python train.py --n_kv_head=6 --activation="swiglu" --norm_eps=1e-06 --attn_scale=0.0884 --optimizer="muon" --warmup_steps=40 --steps=12124
MLP neurons of a small language model. Each row is named by its layer, matrix (gate and up: input weights; down: output weights) and neuron, and shows model dimensions 240-367. Each number is 128 + 24 x the weight over its row's rms, rounded and kept within 0 to 255. Numbers have three digits each. A neuron's up and down rows have the sign that makes its largest values positive.
After each neuron's rows, "fires on" lists the tokens most often at its 100 highest values on Wikipedia text that the model never trained on.

L4.gate1234:155154186121127148129104149129153150138149114152100093108139115138097096136170091188150117132122119121121140183147113109134128114147104114154143123121121165173132111101157123142121146150111139140096153121141147148129126104151148126185141115133169114124139131164160147152165120131169129186112162154139133129118120107111109121112135100150159166153161100151126168149119155123124115159157
L4.up1234:116085072144099114148162141128146144114088123123092105131144161129149167073154121085123160130126090132128183112137113135163121104094146159101139173125099130143119102099136133105141140116151104181142136146138154107152157143148130159148192110130106187103150125093143096073119113123107147168121137116132114090132107107124166110110075153089158110088141111128168141147133137117132115134148
L4.down1234:091141121198131127169107112098134092121167135110159117107149103120110158151136151157128137135102142093122098142126117150079109113176125087121122085164106127133175133144125126169115093117152100111136104134122101126107153139125119162112104150153136126090111136097165065141145134137141151057095140146139167146108135189141120126161130127141125122144149133134129115121102121117131137169118
fires on: " the", " that", ".,", " "

L4.gate2337:144124116141129093158139119152173128107175089105076142121144151089138108115177116133113130144099150137135101120137115134132129108128138140084160093128129133177120131121129127166131151151117166128138190110165150100114139097135175134114092138119098145104107198124114139127122126171129101145154147130123092162126139107125103104122133121126096154117144138070138146142138138125122130187109
L4.up2337:127117157158146136141110145143149140123133150162131068134117118132085121148123117080069092120063110108130142108139118070105116103056110157141094127115154155159152116107142110097115101124123127102163159161121140114124137142092110138138095135107123102151108107154144085097133170165142155164207101116113168153128140139138106115071108118124109145103119158113134110132140127144112120114127
L4.down2337:112158124095103157112133115117097165144134143122195157120110150116123117136106122120128126150135127074133118164148172102139136132162149122140171106148102160131146167129160146167116115143119150141089135105128114130117136137113097143142153141113098098105136151101110100123137089124121159149075121113109140116111150071147108115090147135094123115112099163098142104104116134128139123146170
fires on: " |", " -", ","

L4.gate1401:179126105122136134156141126136118139141112128103132132120124155163126109098109132154107118118106128130112097154140119135127128082148143129122130158104115151096091118119129147118117124151149112118168169131127113102169167119105117144112121112121121172134121136154111131077115134128121126166106118102092107114148110139136128125107134151151136158115125140116174149089117119184140109139116
L4.up1401:128134115153128132138119131129126118176121142102156126150111150144099152130155122104160134168109125161104081095106104121143111133146130121125140154120144139138109159107149114138106086129124103160121144096099143120140156111102124119119135088137119122145126112088093108132080147126092167128135097146137129129128122171143111112140141102071108151117145106164121165075152149146147117141110
L4.down1401:116091155124145122156117157139119138199138136143101172170145147131134121102168132149173149133140105096156088127124103132149108096143122125124149117146108128126134124097141113096163151119137165144122144092108119150129131118070130118121131120128096143148148134112132095108127151124127142168070113124119144191124111105126136157119079133120200135162156096172166155084168128142103102127114
fires on: "-", ":", "\n", ",", " footballer"

L4.gate823:155107122133130130161181128118112137117103077121099152125143086120115116137117161127127151111172114078140134128132134154132105119151145135101151156139137105102152129155152119140121100127116098153085151111134117111103151114163114092161146152151132124158124065135176130138120101107077151166094127091120128121120110118119137135104100112137133126125161152114110108152141134134137141096174
L4.up823:140120085122108146164127138131099096148136142102132156147132091153140137141143160154135123149121145124125109139132158116113109162129146120139113170123183139133152153123152110096158123116127101174134123116183166115144106052156129128160120129162110135108173113104113100134127059091102084138162105130143143097107123113126085109121120123120132118145129168128088158116168127136141149105121
L4.down823:151138163145159112132157118169135147126141148083134135163099165111110118120175101109125138126130101118073134175069141115138109140118094122099116124083169147095122143105144135175165131146109124170124152173097086158154158106127123088081111107117115100122151112161163132172116121131155160123109134128147133116141146122106141140132094158115140165155146158101136107137162142156109118103131
fires on: " |", "|", "-", "\n", " |\n", "\n\n"

L4.gate592:132085168088104117160151155152083067122125104164173114126123151150152134105147119167131129139110120110173099143114124100114134115138139111088132100114133153145167155140157124138100098149148132121114130109108116130116142125132162173118148121102143128148129110165126127131141133123126076118123096139147143138118103130098089109117109145150127149149119088119139129124120124152094138120151
L4.up592:071155091163120127120081126129146157122133131136113174126180149094144156128140079128123136115119179118153079179135151083110185097119124166142129156167108128124125148131139140107160121163161119155133127125077146154125185102087117127157133153109103118142189140163151107090172115132130082135148154172133112141107132082110161105095125093137165090169161120190147147118098126101150142167135
L4.down592:114104133125133130107143115129144122118131117147105131139157145129129124112096136094173075121083083106166149143106114121080116130141143135130121134148115097107101136120109131127127170100071142101104171154163106117146139118067137124116094130159106147097100103150137158133153092138127109123138145129104136123105141173169146107134125098121121130153107124145134124104139106131168098112135
fires on: " ", "ac"

L4.gate1908:130101121116151111113136146141138106102142120130157078086090080137130121123094181115122106140080123116151161107120118141071138136117156134107134171153127095177122126142202126137119127127108130124136135144139171107127154070085093150128120183152136123175099122120140120174128111142118112117108114161097115141145122108149127151109092130136161107091135144114146125154156159132135157139103
L4.up1908:115123112135113102115134148127113121135118131124132130091146105110158094149116151131123124148082138129141114103145130105107184156146144122160066130122125134153111130155177154108171095160168129150131131167092159146148108094102084127126156169098161111183122150114129136198127116133134094100104131126133119129111128110119119128090129105093135113106107165138135104121146118110108168079156
L4.down1908:130113125145158136142152164110180109159128122143151101134127097141130094105143116156107113080115137171135117140130133146115105113108121116138124092101112112117108091132119117144126105110130139153101145158106183129185105136093108114116133134163133116159138109116165128146131094155130100171171111169162143144130113104131124109115135145092143116136114119105169153124113085157111167149122
fires on: " |", " as"

L4.gate133:152113099091150157150133133147115113135118136107115138098129124141114163105151130169141105112102130141132078129155104154159126125139199145123158130130160092143104129101128119144143126095114132209141111137141091130165125107116159125160160122094142131110153148105152113161146161154098127132119115128075118115118160157143113088153135112103138097123124112167081111168128124117132131131166
L4.up133:139111108157124132095138157145169131110106123126127110131130124131134126128126123176127146143125160109163163082123130159084159123126141154116112136141081160119146123114139119079128128149083125130141136162072099135061118163151159086139111102091131125103130125094144097105152062125136130145093154131143161134129159112168125112108176139167145098139126151140086112124131085125151124135109
L4.down133:114099130119123142118094117105099141082135121152088154112084150122120125096141169093177145137128118136135154144126161141147120168118099122167176103068124131114135131117138097128122140130105152126144117117158122144143161124151101145145136141176081112109110146158152149159078121107153131133141139194148149110137120158099182139121084123134084163145139143106136137140145162101144111097147
fires on: ".", ",", " |\n", " but", " eventually"

L4.gate1742:100099118121152140100127128107117092140086104114113135087144159105130168144154131147102114168160110139139135118136128142108184118137112178128131136105156106137112124081102118097144124114097123147100153121158167126122159097094144147121113128149123140131131131073123130136155123128167113144123115172166108136108102154133113077118107129118107124116097135123151125167164155139126112153107
L4.up1742:115142126132133114129164127144181119155078113078122158159102128103106127080143067157132137142110133141154138130115104148137157123169106120151176095096131090146126182131111135113149122138117122143110169160129115099094115111133108118182117110109135109135128160090170118125154138144137112185167109127125131137109123157152147131118105107115116127165140095074113161131128126152099131114093
L4.down1742:106093121149138119129122159089075098129111155143154111107085130110196132151157119129179112133141140130167179115130100152133116161084105133124094142094100077124103150120127134136166097129123124135102127129154089076127167105179126168160151152127163111095133128116100091147098065138111131200129138091128158123136121117175134134139119150106111130109105138137149105109117129129139130122072
fires on: "ar", " Ar", " Sar"

L4.gate570:110133111134144122147145139152106133130131117129121098066131139125124111121112073164153109130121074122157116135116111099132110136114159121112151158138146155142152127113122140107145154099140125131133130130106091110128083136086126096134109144118149116185104147140129151077140119112125141177131073126132144114123130140152197128166141133129118108124141122127177113142132141127147132054122
L4.up570:166095083113173138117174131124113087150121111132097183129129073090109155107125116107107143118090179128143144134134124137131133125143116129144128101143153121123131150143131087113100128124093114121169155100145107131095097106159159149131140141123128135120168144125098110107114114130152148125113134141158120117130112119125127112124130170187125168147102132128116129101158150131172162116109
L4.down570:119131121137103076155128151111116110090147118132124134116110113127158119125148149154117138155113101135050081146120128127103126156094099186103118100145123116138136173140118143118154115140133123107143109111164076152146115142144119109112109082160146127135127131101167145135129145138118119141172104116128136165137108113151124159171149128156115122117157174134148116101094143119144157131163
fires on: " d", "d", " Los", " Sw", " surv", " dr"

L4.gate1955:102113130151147140121145115093171125114107189156145083103096116156084152075122102113128118172124126121166136161138119110084115129151117128109121153101121097132114112121132110134133131135147157094082134127110076131119165136126116114129118085148143152130149136105118097112106168118149093106131143140142132120131109113157135117143075093128102094108088140114130066183118159045107140088133
L4.up1955:106074147122126099127129150100138124135135140094145099120108110138085125173085095126106149136103125099137168137132118124129103106089111168148141091149157117132105140122086117104121098098173112099131166192125151133133115127118101167120104108126122129098146095149106070154105108102144114144127078133127121095103115163102159126104116123065094122159105146148107133118124147138146111118094
L4.down1955:117088122132089135136109139110155091166155086105136119136093148158081103123143091134127135142141171103138106138174090109102118112095125109124106158166081117081097132107178136090134138144151151087076134141128095118137146129134069149136138139147107148158166119118123105172124124076145113117138119135080124085136111119118117133139092090095119104125100170128112127149110111105141127122139
fires on: " Ar", " ar", "amb", " comm"

L4.gate270:119166168136149121117151089105115110151148121114101144155079104132139118110127082170147159146119135159121117104140138105115101154143108140130102119136139103143127096135111136112132092141158150069134126104151141153129109120125106158139135094078146111069124116116103119102106123098098136146122106136136146130132132109129137154163133139154136087166097118134158148119121128138092156124170
L4.up270:161112118134163146097102143148113134145127165103129175172123070156129120103144094094140105086078118174130127111123086110153146120141140105121152072093135118128163135139116153169143156135128090103130101152180115128090119147082122174150102136148152140131086107118088140142115166124159123176133145051129107169106109130120123177120088144128124116154127159149108151136132127135096102114200
L4.down270:126115130136141130122133091136099153117132113132151185128137193148121152166107151109093105129141081137131148117152157141146131113112131115101086110154160123119124133138130134151148097148092131126090085116107126137118127102105132083133134144120131161103143156140134099102128115123114085141128129062111158163152139140128127109120143091158117150089134127090180123104154127061157138110151
fires on: " and", " |", "as", "uki"

L4.gate199:146109145099143149130138156122086095145116134118129118088106049129113157101169085139140110147128155106117114163167091123125121094115149155121163142131122143163130128086143178120136136098144163127168136089135105120170100135120182137131115155133137108118157147130134064120151152156166125147200135152130151089153121170112108126137101151155104121133139122140107144134100145139109141124117
L4.up199:130070139116085136156098114127115140091139116182102122143158101181139129117125125102125155108100110102130120152123107119086081141091123203145145138103130109140134118146102159145145142089120156151131168115129110112149141129144099135134111106081110147116124193134131115168097104099138136113111121130138150117135163119174170121097132150157125130127121144123143123154148090126142147162147
L4.down199:148158131108113165137130136108124130141118101103098107119115115130082111139164124143094120099092124135121145176119103120104180186094137186117146112148146182149134113137147148126141118117126104128144113146116164187152116115137092136100117106154111134142093144125094095176157159128159140155193166110121106089124147122137146149158158103129163117143135134164154189127111152148142116125106
fires on: "|", " |"

L4.gate2869:127111077118146149091119175125062142089145096134132125112138085097107133144100163134128134111108122157130126118170085109141108124137144133158148146124135147127105115111125195130143136152090084134133095108126092086121106140117090114151155151107122110144133145158140122116161117171149141116154181165100125128135114114114136161156102140154149125118119132164084102112125157127074163115148
L4.up2869:122107174134140150110100143166143112099094144150111183079147075110126099154111111111139125167069141092151168156153104108100146147097093138138114128119182090151104148111130167138134135085130165080127130120087077120153188094114129121142160137143135148136120159114132140116153100102116138131132130140129152133105104146097152141160164127152155161145137120141156076093115116138168146089108
L4.down2869:125116147129099119084099143146110120119132129130127157143158154142132123151147126168115053118113169141068154169167115165127165161149110133124106130130137171146168178149117140156132105127135132097123148098149160176126110111082143110108109137184129084123117129105142146139131103168114129113125131112131129132145123119156124146136101165155149089149145156119098174155101122116138100101122
fires on: " |", "|", "ash"

L4.gate1859:112152143133063090150114110127097098123118153113086110106104133113129117160168141066102153114103115107133149115094105098182103117133120110132154113107136122170090157139131099078171075117087111105183172119170153142112163146147103124121122119099119086111087115116114154159146091131104156115167142108117141145164127132162089136139125102146153127116124130118144126124117105135125152153146
L4.up1859:138123154151126131138114166103146123115102138114118117090141152089133110165146124064160105134108127121115132126106089142135111133101151128152128142136132172125116062142170136132172105093155132093103127138143076118097181117140104104087097155139144127105075177135137111098145143117105129093094148147101158152149162124119158079130131107165131128120125190123155152139103151125095132126107
L4.down1859:079130164146142148114114090139144115123150147139089133125130116122148069139130115163088090124158134141138138126090126080095171154128119120091074173142143107102141129107088100156165128154123175154117160160111150157100144139088121116101128113124127116189137150117113158165130114128188129119142140102156155110101089159128058136153193124064167152161095138159125121154128116114143113121045
fires on: ".", ",", ")", " ft", ":", " |"

L4.gate318:112131147141138155153114100090119099127115110138120114136144123162197089116161172165146141080152127141106134086168138105133136108104144087146129130198112151109123132130171107138125146103148145095094146167134142078151143127111129130086126100102131154103132150141144133169095159143089084140148138140150112115131142104163158096118112136116108121137127136045124131118101110092170111099130
L4.up318:145128118153108117074168117129189148141113078130129128140097125117143116133146127130103177161094120125088157133109109112098151118116115123116137114121124098112115158138152117081160137133069129168148112142138042119103129163159109148118112173109122082096113146117105151131102145129151155175131117116135136130121166133114125148118132113101100131128154162142150113117123081143091117151126
L4.down318:121155136140135099149143113126136163142111124128121159175128141187154089122123130110138137163170155109102135156108100088090155156147113087175133131108129148128157111191150144106127148179132115115103144165116121104168123175135119127126138115165144120111149144160127152134123145075145134111123164150142125132096103159129114131075107130137100132122145162107048128148099124144132137096108
fires on: "ul", "ac", " acc", "eng", " te"

L4.gate35:177077072119188110130108120139162114141135143107122161077152154142117124138090136125124130138120086117108096120117079154123164120121140066076140100121097156134133117155155121100159099157135139096056135120141112132085113101104154179137132066126120136148124146109160126148123123108133131153137120150107101104148117159095096120160133120096151134152114128121118121159125124134145143115144
L4.up35:137120112129122093129137120136144131095143186135121117110158126121164160144172136167074149146114124132087088124161107174149115137166132165093102136141085118137150118170101094124130119177159129163078138181142112142123132109100096112121158093104148137139139178123142128134173099137134156084150156104119116073155149160108109118144156155117115172110141112135078134159107113093134104143136
L4.down35:126119162119064136163177121107099134141120093133133156142102138136122128137132107107155139156163105077111155088128151139152103164155119105156137141182109150128093125130160156133145113134145064094134096165133134108118089149123094110162091130121134146126169100119144152103143165144142122148104082137178151130128144124104151112109134141134117134140099107118184126138107115142133111147132
fires on: ",", ".", " It", " this", " it"

L4.gate2045:156151093125128107137131103105122149133120142111197108148119148115138122120118125130103135142105117125176131090170117143148167139148134088168143101065119112121152136165084122101128125159148139132089118110141147129141152124175151106106171157153125119149072121138108090152113140101119123103135136144137160104093114130138135139114118128128080123138121124104087137193131122120141155118184
L4.up2045:069105112105110131139122103123128119089099128119132148139142079153120123128122101152113085133126068129148126125140157129104141154137105115123125095167128093120113169162135117156108090149121094140047099119177137106150166139185103135108118098132135113146095145076109120161153111121120129163109141132151146163114160138142107153156137097084140122063172134121121118147117135107139160132155
L4.down2045:151146141094104098160152138092121104095128144110174092165099138166091145134128125116094143131158166116176123125149098107126125131127113123131126095158145166162109100087140120152097115103079122161116179113141119171152138137181093131111138148175140121123133158121115131102113107082128111125135094157138147137152134127103124109130146115117095064113164107150096135140124159137088112116179
fires on: " with", " and", "ars", "ar"

L4.gate3046:135132142112083142164153145127092099114090131111108153154113126156156123083104114091110122127116141104148154121116123112166124115124122130120157122113118117112154178132147176134141114133099093183104112167152176188115163104103150149120159127143140080127143137096112147126142143142121125150115120144139145138141137136122115125110123159153121110094128119153152171135116160129148125136119
L4.up3046:146122127103094107165135123145148132127083110094129132144123144115124126095124139096134176073107122149125139128095089156137099151119211130117127139117127120161136109131165130082102140132052132139093163134101141127141160127092162122166099102098116114137147132151108127135144149192168125139137087156125141130120099126103173144096164121134132163142138130148115103077167130107154139165108
L4.down3046:125132128173149101124090139084161132144114090147115126165129109132086155079130153150105152103098124151109126117137121116156136135161114172112122113145135082142138148125142130138111123069115128150137115110154086127135158140131141152148120138102058122162162151148133129108093145121092108123127110118092123106168160142099117124133142100114140131098142150136187158098079171105155070157119
fires on: "ar", "al", "it", "ly", "an"

L4.gate715:110164115147121108105137113154151114119143093115147068129163114133138154080134144073103128114168097125131112149170151156111102119134121166170110175159146131158169148159125124164086177120114169101086075096183173128126142142092155110130117136174141131138125182194135138134167109120138117142137146115113112153129092110089105136153172111125169118121116116124131174170118091093082097109125
L4.up715:135100204100128123146122074115110140144118133120092118084153138119123175148110146138107118134143106137107150157114116159109159098105101129169113129134123116112132150125156136087119136135112153116153142067109143143108091110117190122138124128163130110137102104083138148135132110108120125123159131147088102176090101122138087151112110145108156115120092132119126122153168102084124085134147
L4.down715:129077154113148176117137132161110135114109116102148129121113153140111160113160099128101128134132142162084141169090131123134129126120128141148100143174122134089103157120130119139097141116115118125131105083138118156123141152153145138159132104142147137098124143134094134154163169148112126110121133115117152123110133071099135132163159080124095095177145138096144130137166162130111131131141
fires on: "ov", "″E", "″W", "°W", ")", "°E"

L4.gate2532:147125147142124153114088115101126170121126142089118120157107171092150111114133153108114205117114104145133108101078098121104118112125141127148124122127078156118104152114130109104130117096137152152099143140115128128094109154173146113143085148133100138126134145140136157141179116122144164138134139134115114119121065118079128140150100135148128103127143119085099122103091034139107164156088
L4.up2532:178113154137096118106135131131112138169104186085171138125118100150121123175140098131150096121130123132108132111106113129139103095113102106139133154119116130108157128136150152104161150124135088148109138119126178102189092131142133101120085149136079107110151144068101086175111161112101123152156133135131105147152088087116179105105115122113114134137098149111104135113130168149115143083122
L4.down2532:165101112136076165090123124085103144132088172106121113108133134119142110129138146137086163112139135092101098126133088146129102106142140155129095137166106119145132116142088143124137134145139167128104092119142081125137155114139140133142174104116135129139131108161116103120161152129127149147124141144135152138115118172177153150147136120134112119108125161103134139109107103116170118120090
fires on: "or", "il", "al", "ur", " Dor", " Flor"

L4.gate588:163127116119109075120193078119155088134139125112161105152117116127142107094134117153115190112123116106177134118139161125107165154139157143094133091136144149145119130091123112121054123127123132098113101163138094160151121142134123114127120137113102147173181111131069128134164127120151127102168146123138115140118133100140085142150122145168139120114164149128114143111133150146165126113157
L4.up588:161131194157125106166100144134169154169120141104110135107112145192143104131127103127135091121159123158112116129174143137124099157097156133169162143082128137110119170091102135154152131123127075142143154134132134122093129116154147101138140160106072134107107102135091153152118160131147153155099152128141127148098144106107087098115124138118166106138142105113123147124112138114155116111142
L4.down588:174163099154141119123143117143173143148153147135111123106126151082132110135152141158123191154135142185152139088120159156123122134119150137124089134130107125143140148112134121127107154147126131131119094157097166151131092131103129111188105122124157117149131144166110123146175113095124149144126117170134180113120129172114141144137113158134120116146184141146148134128144118158133131121135
fires on: " more", " More", "im", " sim", " |\n", "Note"

L4.gate2796:118091120147122159124131153134084112152103116157172151130158195132137145093127141158103123118106124094125120099151165130099137072132165146108092162119133120131146120133123148148077110133125134127163150108126160139130136108150130130136135112123150130129150139126078129135139159162119134176134148162137090153121135161104104141115170135104153150145141157112099124150166068142112126143142
L4.up2796:125141130165116117136120098140124134186129150146131086106166150177094137154136130143143140125121146133118133120113127173145136121128119135080110116112116160107179131119131117145113147162109093143110139105155093145121107124108122145143114130128100135066105104117127105116153121119120126136144125152123108118134134117100117136100144168128186119126123115102167138152152148166162165127176
L4.down2796:110159144143093112139097113152124095103142126162136126097127104124113134134136157090121135128147156126149135143107149127154151158114140173170128112074093100125135086162129185141120167113168090085140135149082150157137164134131121084149136175195156127183149124130101133111084130133143138129137189152137166126109151139155136137110167104132102104175114168102124116103127131103129116121145
fires on: ",", "19", ".", ":", "ops"

L4.gate2425:123075080131150134156139108140094079105137149092137119119135079095167129096101108138090159152115126126074156108132094162152167146130155125065143107081125080100135143125129157085123134111140161106119140132159147087134162140097111100115151105163120115103156127147123118085092118112120120124109124082092130139142106119066113117138129150151130147151171138174148157140148126100133120134097
L4.up2425:108117169070117134101106096098125180156121128128116133167115156200111096084109100128119163132194160132128091087134128146184116158137108106149136173126157124148121159152130116113124078127149092139115118132143155124165134125149126148124169118102130124119120085120103168135194109149104072120120180160122142122115093148155122128098138178118113119124145089133109128132140130098119114116130
L4.down2425:126115139156070132135133154100136161134081141121125096136151119168115141106115103055108117104174107127132137102127107130093118122133120147136119136117130101145124112144138122078170162154148106118100138123113122146160099199106138137137129107109133132112134082088136127117166129140099130117116162179095144133170111143095113130157106103118096143140122073118164143061106167148162135143117
fires on: ":", "-", "\n"

L4.gate554:138102116094118126069181104072121129139077137141169155108112100120089076099123142123136101115125087144138123127119055110180150125121138125084123100099170125127101133092179140152148117159134126120168138103195151127183167146092152126118083171146113130154107157098108108102158165158147106134110102154140127134072140135087143107134128142134130151108066141169156139137102103104136130146112
L4.up554:143093154155139103127167111149091136158178122092119147119132129131102128099117141145139128116167142158069133107159105116124105135101123149133131142123109130154135122104100127190072130139103139122130142153116114113119143115108102122124209130121140141096095155126140107071138119170138118107127126113143178172107121110103081152153119133112108102131175116119098132125112116144154083133150
L4.down554:112080144145099129124129099110119140151120102147144144105121136140147157109156143135129144171105109152147108163114137121114115137166112097129124154081116072145178146152135138109094109144120130112142123144126114126120145082113152155127143121130137119155146187133134106103137118150108118145120114109149145138080091140130151183128101141134101178124115106107094088100113129116145157142107
fires on: ".", ",", "p", ":", " Democratic"

L4.gate2181:127127111109140139150180116123152142098137110114155125131139158109129112123073118131135131161144103123176097155103138109133097124085117160147172116155116145097159103155132160151109120141146128174135149132144091151117163108105106131170113107113121088076162101152137119129116112141161158111111105123105140151107074100181155116172150121103152121126176150102149153137183098162115094135157
L4.up2181:080170154150134123126106145139151113126123074110159161144148094145148152113155142132138105162123135126080143115172102117152188117145147055094154127147101115112107095169119083111151149114104127104138138106128142138124143082126130094124100122130147145153114160109125141114120098103114096074168132106145043111170140139135159158119129131145123162107124083139129152161138104181112072136147
L4.down2181:138082144154107119106149124162141134121102163141086135108106144169135144119129131117142108112133173110118135138138170119158158156110135106094103087136094139115154131079128159126132208131100167121148118115162092137129090097164116115087168112127136142104117099135074135101155132113107133123163132131150134124091145156149129138093080135130176101165122082130110119142119144137116177096130
fires on: "-", "is", "it", "ceed", "app"

L4.gate1028:100160053121187086100146114104124112092175090098103086116104084078109148123075148126132120119128112114083128154132136115116130100141138106139144131099171098091116147149126152120138123127104156136151090135136147113147091122139170165157135120142117153139080149109141140089144148125133155119123113088128132118114113149141141136126146112147120138105124134073123124163139105113138144104127
L4.up1028:107097142135172159116147158159133120136173149114096132117135142121079124125149148098096212088129134077154122130074068098138125115105140157098104160133135157117110124164143132113126128146088136124112133178129134144093121124147181142150133124123162126128144163155170090173120049127149137131165121149098084104127112157143098120119103139122136110122123123150152102134126116131100137153139
L4.down1028:149137149150149127153148095159136093142105171138142123116128142169147167140117126117126148130142106099114110159119135134126096105115085117139096123151181122145119155139130147124119115173115100153118166135106110125160128168145126112152070149142161177143136102089153139123144105113168123182098129175120136105101135096075133118130098141132133153110134139125084122165161112118132095158167
fires on: " |", " –", " against", ":", ",", " -"

L4.gate2717:091168084112175128113131119123100133090093153105104139106140086109126103150126152143128183153111148116119175100101146138114095137154098116106150142099132144135122079096082124145154114117107117111122130129135137165147145120141150105163109120177165110117143118136169146122124105156134114074134111148140128106116131126165111055146152134135081115122161135046065154171127138125123134139160
L4.up2717:137176053126149178159126139139141106137097095148125121139075118110137145113152130109133139145100134162111144151089153147089128109148134123125111110137166147133084083121120110162129130101113111109092140121148170099147157135127114135141078152151159113156130118121129110120133153113131107105087128139149148113133110151154104118134137088135119133093123142154117153106157151083121132149152
L4.down2717:149144177139140154117105150124123129131138127112152059160159078158141105157112151154141106177123095130126126176128138152133129121149076137133122131139113108135142119126128110114137125133049073122082123143161147149142081148144109147140102164125175128109129117114098125085112151125167141142145116104138131113133106100137150152101145110138110107107116132135136112100094148160131116126078
fires on: " to", " and", ","

L4.gate1103:125112168086125146131154096097114165152086116134114143135143136118129151109103144151062094085126106135128129166120152131118120167132166130149185143146123117117145119150121131129122087084137091095150105119136121088121133120190171122094105135106134155108145139118145148166122086139100126175117148148127122134117167149121127144124089116099132132154127116127147142132128109140164083142139
L4.up1103:149101140104105087127110091065145163123083124104098125141097139119124164112150157118101138133155100128119114135139164150102130156147156109165158113130127108083155142107054123136144093098130120120147137098138157084121098149093131105142157151136151150139106119133135152137108107133129134116135139194124137165168119106135137091132078095119142098154099115126159166117118113129148095122121
L4.down1103:173130132148172100140133150145150089099113101167129117118144182099139088128102085104114125124130112145099124124092104105109140110120121146149108130135134149118115156112078087143085182180148103131154125136098149067126137116139122159079070136148137133153136158095104136132129059137178126132165141112138137144111141140088136075105149185118124126151159156181139113158108156099143130158117
fires on: " of", "e", " which", "es", "z"

L4.gate1840:146103146096123122109156075088121150112117157077117136132131149175113145088122169119159075132096131113114125154151088151118167115111165130127103135109128147122139160102125162101139112138138141117105121123134157111151129141118147140136115135129129119135099125115135180122080158112109113136157122096141147126106145110137117120149104164132145117141096122112117143097139087141114126139127
L4.up1840:132135109132091117115145119178115105145131149102150102136133106136128155136147103116108169089162130110139138090138171149169096106128147128148140143120077108153115152128120143122141140138156138126140138092130133141165066144096139130138114115131125121157139120161111152140171132119126088120154117157139091108115152180105141162114129151129143161093123134135127131122131186128125153155116
L4.down1840:189071079178105108068127126101136067149132117110135131160129096141162109132158079144151131140101144104112152112175158057157110143105142122152091102126150087160141138126150133096099140114130148112153139089094106118106106141126156119153139120092104134144140217149138084142131096159129104117126139088123136134137147121114113100124166133112139108140122135114133135123151108157154138131098
fires on: "es", " al", " F", "as", "os"

L4.gate540:112128115133176096129133101118129089136116132111092156169158147105130105128112126141100112132146121121152116076101127114127102107129116088122138128136169181125121081150155140143150137078104138098167102165151164156114188153128130167113121061127145143147138173146141127111121109119160157117106141101130142097074122149125099114117135077151080151163142145124115161139129127108107110114131
L4.up540:124104106120138154142135164146146109143107106105124108126095110079129157122130144115109128123101098177146093120154208110142152154143102110129108136136179158098074096120152127119119144114148098134144136131107132104113118124120146137160151130114163129121134165142130137109128121098120104139156127095130174139151127123172151179120107130142145119140111130120103150142120111139132115115074
L4.down540:122078114125151095155080121094173100125109112149129103108122162118150154139118148088161095132116121098091148101144135164161125102084127129126120125121114149150161127160112114152107123122153182170138121123109091125157126108123103112118158125175137155151182110096137164138127142138096111143141136137105115129110140139092154096107132098118116099115168128171158183162104146131154164128118
fires on: " for", " that", " to", " by", ":"

L4.gate1176:135161106150144144101128061097124166149117102146102154129133128121142140122131159192121114110113150095096121186174103157124139125108121114149134105105151127113143150118134096162100144123117156129113108109190102130109137114105161128116139152156144157123097148105121150134126155112149085102133119120116095115121129146138136122137117178134137166132114118130115153133063112071102133115127
L4.up1176:132155113118126156106117142133084160158126114143098121101089128102157128123156121093147156157113126181128184109131089165139111127151131058109149117096095125087127117107174144133110095164108129177137140106126105101179111138174113130120158158139140153150129094154172161122139111142135162118096155085121095151106123147080133078117185132105140160147188164144116105135116125103152092166130
L4.down1176:112135118158117115163083122170127143165129125119154099102058120096132147131112155180131125128083135119121161108110151137162159111125101123175121122146126068125137110146148143137134132142116130153098145109151139134165151156081134094124111133151138151156119117088142096167102132092122149108131129113130128114134129163091082146105174131162132165108099107154102147094126122104169116126119
fires on: "p", " of", "ac"

L4.gate2418:117103076145105142122130153100141143147144128116065139128136111116087120155143127117100085082144120118107139119088118077119141102146131069112097102149116162072128119188210125135130119142133087156087112161099119116174114084142130108184127131132138138112139148150153115127131123083145095165162136131128134190140107110106140128119133104124126133166122151158107141138154138121097135132123
L4.up2418:104121110137112109129131192113189124151106115104116142110084154137118144152134127095124107117157095137114093130085132102162102089112090114118108114126138113148092141154135151124152116159106138123128109119106145132123113137136179115147121093119123127128170141149167117160084127093112115121180151150115120117079128103110108130142137142147115107149140169154076138169096121134136112128086
L4.down2418:150115117116128092161169159099131093097083126119150115082099108124143131126126138097107115121130114132086111144161132132124120123121145100131125095158184138132137123185123128119096137133131114141122117111159082137164164151074109119095099148135134180137152146126122133146129091111130110188112119117123131133087176119103100168101133141122124131142120175126103130150131079104172108087141
fires on: ",", " when", " year", " –"